Weights of a small transformer language model: 12 layers, tied embeddings.
MLP neurons of a small language model. Each row is named by its layer, matrix (up: input weights) and neuron, and shows model dimensions 0-255. Each number is 500 + 50 x the weight over its row's rms, rounded and kept within 0 to 999. Numbers have three digits each.
Before each neuron's rows, "fires on" lists the tokens most often at its 100 highest values on Wikipedia text that the model never trained on. A number after a token or word is its count.

fires on: "ly" 32, " to" 13, "ively" 8, "ually" 6, "imes" 5, " not" 5
L4.up697:487555493558453624487525449477471405575580505581534481441508504447372585505518483590572551490467629528502513462532458487500553478558531492508497426551493419599516537529472504510568377476490539452469499414448507440460539526582508585483524529439545485471477430480499530522462519467518533472416511467569476415436449525530509521544499544538563498455445423576405555524491563574451588402503466581537489503535524492522532446508596456519433497382476454441512520540451610450597493524462556510553500494459455491546549477536527442428533546533541557558470457520476520450572484523441493430544434599536501444512497536518405424564519509462564393568483505521514428511441509547523411521468524508448477500483433486499564490492617516470510466523459476486425532373589443493492473512448427

fires on: "i" 27, "or" 19, " and" 10, "at" 6
L5.up358:403569554499518498436551532573493503535549517533472507570549572518511454493450484473435474452469538430429463481497499448485494601431514601458492484567501491567508496463538420443571414527430547577497463476457515505454442456479448472509538485569475507503574468538441564521538529492558444432491436513623570492589502587456524471431507520515503512519526606333585517564455458545481488431442553544506564505481490503575523454409383506478419484465517571463487528575427508575568490518496528416515535548473414438507530585480539419503526466550505507436481506587529532551514512498518509517491502517507544467500522492503440460513582504437458418452498537590472611553616394510581530486507514521461626471379504618514542556534443463504510528502496461451494535490597513458486476425436444

fires on: "k" 25, "g" 14, "on" 14, "n" 8, "z" 7, " " 7
L5.up558:518481487389513586489512481503483482507462482523500524487489486453493578532556454482511567435446449517494513531408524436514561582468498560447520501462441490553610479495508618516512461515564418449514435443577429475547518483570513543608479539513518542435495483476382530478587527516509522489539452574566561460484533449542437425469522439540511495479437444557462432515444518579525433506640641545524524589399481434567506467548508481443483564549534434527465549528449405477479577552502523465438518565520474577434547624448488496542451572513488479464538500492408525566390454526551552427454580448423469517520558509521442481562571541537562481574604452472443561503494413469435548515501461444504507463500537573498522474495558517519528482437457544406412492458549454456507537550433533

fires on: " and" 22, " |" 21, "0" 8, "os" 5, "u" 5
L8.up573:465482464585521481510501454567451584474573495495534480506576528470540535561427521512551458474525598545488508453515510425536529549520519474507452435436452464498579503536543539435527515486542523585458469480512409463481467557522558469545555508511558553554549557495436496532446508381505526537491492476496568455532615443487422573527517515486517542531420534528464558479415458454578493487450540520564417556540540468573493456395568530455503566529488492490436510566569513508454455574398509465448561450488525554464486492520463470443505395414523548470547490590512503537552479490539488407518542563466539578523543398481487432465441508495444620511419540549550471538580466505436450557533542564572424530441483428398599551398483472569651455516489592509458527506413563480571440481436545

fires on: "ly" 63, "very" 10, "ill" 6, "ely" 5, "ually" 5
L5.up289:506574547484543512471470432522472605577487535514543394456463587528441538457556539532558579576475485568509475546436528479493572498488548550458436480446513500545517529461527521368538461441419527531478539588410479464479521510546534586430477365577475583498529485472440557533522579462441440487508472517447555520491467481481583667505546511552502516480492479518517506521540486426579574498473437538536521494483571417559556499453524569519413520456547465534434576526452500450505550528404500462440560421485537430435480552454485482447482470528582596498506466587449451514536546515397554424548423562489523461468489433476495464455551439460491460570495463466487433506510521556418533542524458533576499415546519420498503477435499568409471533552446440419511506441487497511545421524384432

fires on: " comp" 27, " Comp" 23, " Tr" 9, " S" 7, "p" 5, " F" 4
L7.up540:490541541486538527579551458552543522520453482447511485501410605527472517536541490494460594544374563575568478555481498570583466515468627480387437604510433570515496543502560460493458487520519507548530533602450430547490526553514492595402454477506464504453487574510492556527516433496520596474588545516446420440466572392469523498476455530491530441562556500485501478556596440559538457499484511436533520527512538443481541443534471474417406473497436483496518476509465466412513484515546521429452513567507619491536481515519558599493495539511537470514562475551459549457449417506595449536463450498482447492479557474451583376443445388506506507536533460509512448507448502484405493463584520529546514540477565538507578447500565493543496430636532456457532422431506515519558380538471510

fires on: "al" 25, "ar" 9, "arg" 8, "as" 6, "y" 5
L4.up636:449392561452505496436525484472459448534501409516510532467494557476578488501489596467587439526438507471468516469498562500514420427502472629579509570539556457487599431589480485420411497547613595561499465520552544466454510498488515523552522550530460407454556488430483472443508420449461506469444423447466533467488426496430405429498522499470570458519547502450529514463471488465523460426524484527479491518633492570605571475574464559499471482447494536539518487563499516504411474460444600432500459493518479553429520507442390529539449582506454515476509485586570509449464541597532527515486615476465547435485443580456510549471417488497526598582489472506498487494519519512541516544572609579543525480482477452564577437458505534592553508497517445399541436489574465449508558555498551

fires on: " ind" 24, "g" 18, " Ind" 8, "est" 7, "nd" 7, "h" 5
L7.up396:456445514476560559527530478518480447577400472509561521437467465520490440486431486528582459509448599413459546532496568461509456549458452477457428507537513506523487540608520492484557492566425435396430454588436510452454449548508541434529421439578429450512533521557488501496520507518443523518571491508523521511513541505571539477570452535442564475431492465480495442440492391506470545544641473523490494587494478485515585513480474513463464569480455413572493462491475421524445567549519497477583482443450504500506505504580532492536512544550555470583548498415473495531633418518557441538443448580433517502458432528473371471537451612444523406539439561525532475386453442450588472472540469460544456565498420483524493561501485466466542571582467527401539566470403536474459426486476528

fires on: "o" 30, "en" 13, "u" 12, "i" 10, "et" 8, "at" 5
L4.up609:411538585478536453492534532542486444465534601548449529519495517582440455435578582384557555454439558547526448465465604425527590436572499531496448504422642443560477507593569438528402466553370519508506343423434571492434449511510541444525480570454547517397556539464413490554489531505464435453474508451534491557503464504453461583435552453529404513585455493455478506420557541503445475428456518534426519553506465503512529558533471573512502500478563525505439549584481501457517549437458502459468503485464491530529515507556446439467517527582497519515525455477495458479461478488504580515520516433545486544456472529511426400504498567479466467591468547550462563576492473500474481539461485569466624473527576528454483482509465531490465508617521531516434542578513537510522487487401486

fires on: " can" 11, "er" 10, " could" 9, "ic" 8, " and" 7, " may" 5
L8.up527:571512528456526603476537444563496509517477539468478407401567593534584466487516524477437483493497499403526390602443525436538406487418479426539432485539510530460494430475531500536484518518470654516499484548496494486586505567544495497435448434541481566449530589489498446478428492497456546548454497455448431569464578462542514452448485504609520520471551458519476490432539546466597451515511470446423581577519511541510464566466472480418467574514510406554498521470436459422528450484463554506467525509490466491519456487458443500498487555585613539483563567539488507418452443469547584494515496526400417492452569558489444426600468459532480541563524552520490565405448451562544383485414490487575566556518432473478517478418576488505446529467452526447539469409503429534519448491552486

fires on: "g" 23, " football" 15, "est" 7, "ig" 6, "er" 5, " k" 5
L9.up415:461493490466591499454418454469480429499533497567439515572513563543468479505449557477508521508509509431520424506478546352537589510487411596529423552405436625473517483536605505490540466594457365504575528463486488570447458509540523445552545533537521577538526448402512537460488543574443597530428461547608500398534518423412506489524570504411538455480522460541512503557488492469440505495522514490585613570517506539493513535440420470480421534568565504483432534517470472512501425440585535498604545508509498592471540484526459501543505498514444524498478528535516492552463430526454372449466528451470536435444488481547521479463438606463521467477490534512540482427446496529581525489498565535496437590577586467536486531534465426450494565529485576431496451504413518455473478480476573

fires on: " " 28, " p" 13, "ri" 12, "p" 6, " Best" 4
L9.up754:512543545474600491454490421556544499536535505574548545494542430522530457528394582508522563479564512481551523481430470526508577491540504516533483462516498514443503492516446534479580500591619533442536539607508515546509606502513474512539507420471524489527432398523395476414570577500524505509510509460474476414490541477334455534498513423553482508468498491577519524546615481545544437537515434493451448515483587495499464564556442465560577514428468382474528469572500554485489509488386484496524550519561465440535523515559472540482490579491552467505465556495510473453563442512516495501552490521522508388536548439454519456484401499470477529594549419485516437378472525441523413415499497446497560579447442510465551529538532417440514525438563410440535548396415493472509498363493484

fires on: " and" 17, " her" 13, "ic" 10, " the" 6, "ent" 5, " his" 5
L8.up311:493513543442515563388586465427490565582459488461525565533585507432595472558522537464495515482471424451423448510503459510450516570455521511515443510532512546510525544553540521506496550497470525545498552573597468491485450495576611451446523529540413518532440469430477505516577501455497481541532520454536535546585542506447502519403533468575528461449536447490483514511453436542587519493441560492494484539569536553573506501505560443454417519486391403503460497419416393527539507547376516434479563437442482520490519480409495508630558440464513523498481534576593531565473561461572508485556552482506540488417509506558502465557458448499506500521475569326554457439487404499468408516520576525520590471477579494474471473493590473492466527645494445428453435451541535514538529505516466

fires on: "id" 14, "h" 11, "t" 9, "ak" 7, "ad" 6, "g" 6
L9.up664:468467549509474472441479498583495567524507531540578428444492435468490601418448520487499461569496548476550503432540532539531500528472392433439562546461583508546479409474573497477419475560468422406497523553515341475412579532462512456499457468618550483576483539469454424548491546492435576497478460560532518530550586440451507434496548518523445437451489493477508526540435481442442555535478471491527503592518522531499484473543513492609450599480555485480415441498517499437545462402496410528450425542573530444479503446458528502499547598482488469500442508456457511552501404530456564511419456627572605475470512465532439525464500524445534485397424488482528505557483432555449459546607446448538449481485407556530472505449502457510483548483506570439583525482449440515566524451558564

fires on: " " 69, " res" 11, "," 10
L8.up602:598585552479531544403499546500467515537542451577444455480499497507546461466441555553538519473556532515604583483521444551483577519542646496518503356493447435486501583512535423538491427449527533488625524488466534524478565511518412488499481462407472353511453566599487560475571511390518500486598510472520493474436521517500475453425469504542557497546495508501430523453541531538602475460566472420471470458550531510506526548437401455454591481439545526525499526616529456504485430550449463437437532445427497431512408537460571503495458463610583459556559438534431517462507514510513492478463548479401517412443497551572541451574608497490460491531499504518472539460462464442458578459617493502472503497477568485458546569507593459515539524470483542501476512473508495493466470441453520

fires on: "ar" 31, "h" 13, "al" 11, "p" 10, "el" 6, " |" 4
L5.up277:468461518549521528541520487579473529552466500599563542456534540451544457615546460500533544556447554480511597562468532551485476440386588542499429495540485505541570444542518402469485447451525554434507474520532514474459491466519490454542538437515398476549496487477399506536514536520478504436530618477478523517461515521426528469510510515502527425592581569554554497437461523578490507457548459569476461475560436499540536538508511485562414515534517595553531392484467448498506542517523519478544437546618464593583587517524476467420582464531439504561459498544534641468578450493389541521614488454486511417473521511505385402455540463561545537519510553524496494572599504544501503436584538481518437523480499444495559452438540421507523540584511446439526507570562514471507481412390461

fires on: "," 66, " |" 15, " and" 11, " while" 5
L8.up592:471527438606493539489472457495511469514494467499532478561557555459590474418437458540520535408490540420510555578593504341490503564484480462457455458422462484407488512495509448494529497498502466548470401480482444568441436562567463546543466526576490491505511456557407535583504417419519651551439468538529513492525511541523525507484586540419465512533519446547549549522541442632529537492501553506572473522558503432518476498436494456528427524465542407451485502473476459433545442493465502553441522499541543512498550472400556493468477528451484609468484416596534528525557510397559440474450564433497554469524479528496561482588551515486377526354449470509508491481513504554482539558502501548615499472491580575441512449521428482492462510410415508477451485502379472473520522481497569

fires on: "\n" 27, " |" 16, "," 13, " |\n" 10, " (" 5, " S" 4
L8.up262:581559482529608457456550432512577491503455539536495505552383559564496466526525455480586547446443600497449456504547542494393485540502628540484495500539496407474559488506504473473450533489458443570493465467579553553471503555503522620446473436451492436515449524469538589404426545470407480508466498553494472498463501515429514403550527481416441521570478557553480465480425418498535443489545540505595502602439446473391452558467410524408549504532434529550450533554508543430473429530440508489503525483453507341490490436432560616453455508510525520614475497471474552458435558493489479418497512517461532524444550498498531478548569485521577444481475532513463599526549488524445506482476488531513419537499433523530635504494515497453543510586521477530526465516472573528519440467391500

fires on: " comp" 15, "ed" 14, " found" 12, " will" 8, " F" 6
L5.up169:485521465530473490536482467531525407557404480482519492492580442532439496544434415531528598528488475515522466583478417489467524493483475551512477495495472530460586472495513549494534425474430557574485569491544450443459529464497483529506473452628434473482469564489507630492615509482510481482465575508536493458451520471445523472601507410525506472506557403481521422452557448393524527504459535486524561428556427430477545433438465579437512484524520459390467553491482438423572504510524537474459529511535439381535471513502545584462522493666567435509512541561513479519460465566591569504537417530491530441428545506525482396493522463461552491470581559375480443483454514479553550497562582451446582562459528606471606429494539433519532560514509447562554568468501525493554519467445529

fires on: "l" 19, "p" 13, "gr" 11, "t" 7, "ay" 6, "r" 5
L5.up79:533415558485544571414539478495492569474509477447501469532508461456550501493557512483590444506578537520492543418460441446450469500401601549470464537557496386470549467465586535524529553629618522556607530410456511491484526434507487433488468499457478486524473503411554533578557562457484474400456547495440435429554555410478521490585486532531459549610581509545361538477568507483469514437516507557520442446515490471470542535575484628461466505454482466508432528490445517522480503431510482523570500555477478531589455597453525530573444530463528485485424436559526574526537534542499567489596480632488500397424477461467511527480440462476401427575393512560462480527501472540495483533516515532560504537511491437451547521523533497495567510509445457495459613464522484509459546561525452

fires on: " " 31, "at" 16, "se" 7, "ab" 4, "ard" 4, "ear" 4
L8.up250:494504510557459480416513526448560457519476525547493406539509438488502445478516550468553475521428536457568509523521504518410507561490581553607589392447476430497456499441518444501521427500491438501566551504504558419542591578509500483471523457405471407509446526615479492476546533503496563442556494468486496334546559530612508517504594467519498551502489504499541500612540392437502460580485563555384466548541509485547581508498462497442516498447498461483560534585497434595528448540441516493496528547541505495572572448411530477503528505580521533589464522574451535530413527448499512555558510590505487436520584598430520489507530603513558493470517466477418456424563477511415510467583438487579431454465426492510572567529496463530448470518529404567515510458538428501517555481488487

fires on: "oung" 20, "k" 15, "om" 11, "n" 7, "og" 5
L4.up407:478476537503474503523520424463424469571516462554492514537496499430461523527555504594424523537506536429540590560476497425552555513447500526418500551510448476571516548413505557463522410504444522625595446464472494467419435529499390509506579475520541513520399541505425469507486459514514486569363483574557634450415522551499514532446553395515539442437457493478429444540480574400468551455531541525475453513516597491520559521602404450513468393499461415508531599540487498447545503466520538436539521517550528553462512424460393468474509598508468512496450460493585549539416543421504446479458550473455433398470525456519556517475486466453490469514498500499423546500513438448458539510443550562548504492447571567460498479481561560472530527619483499424478550430504477518518497523604471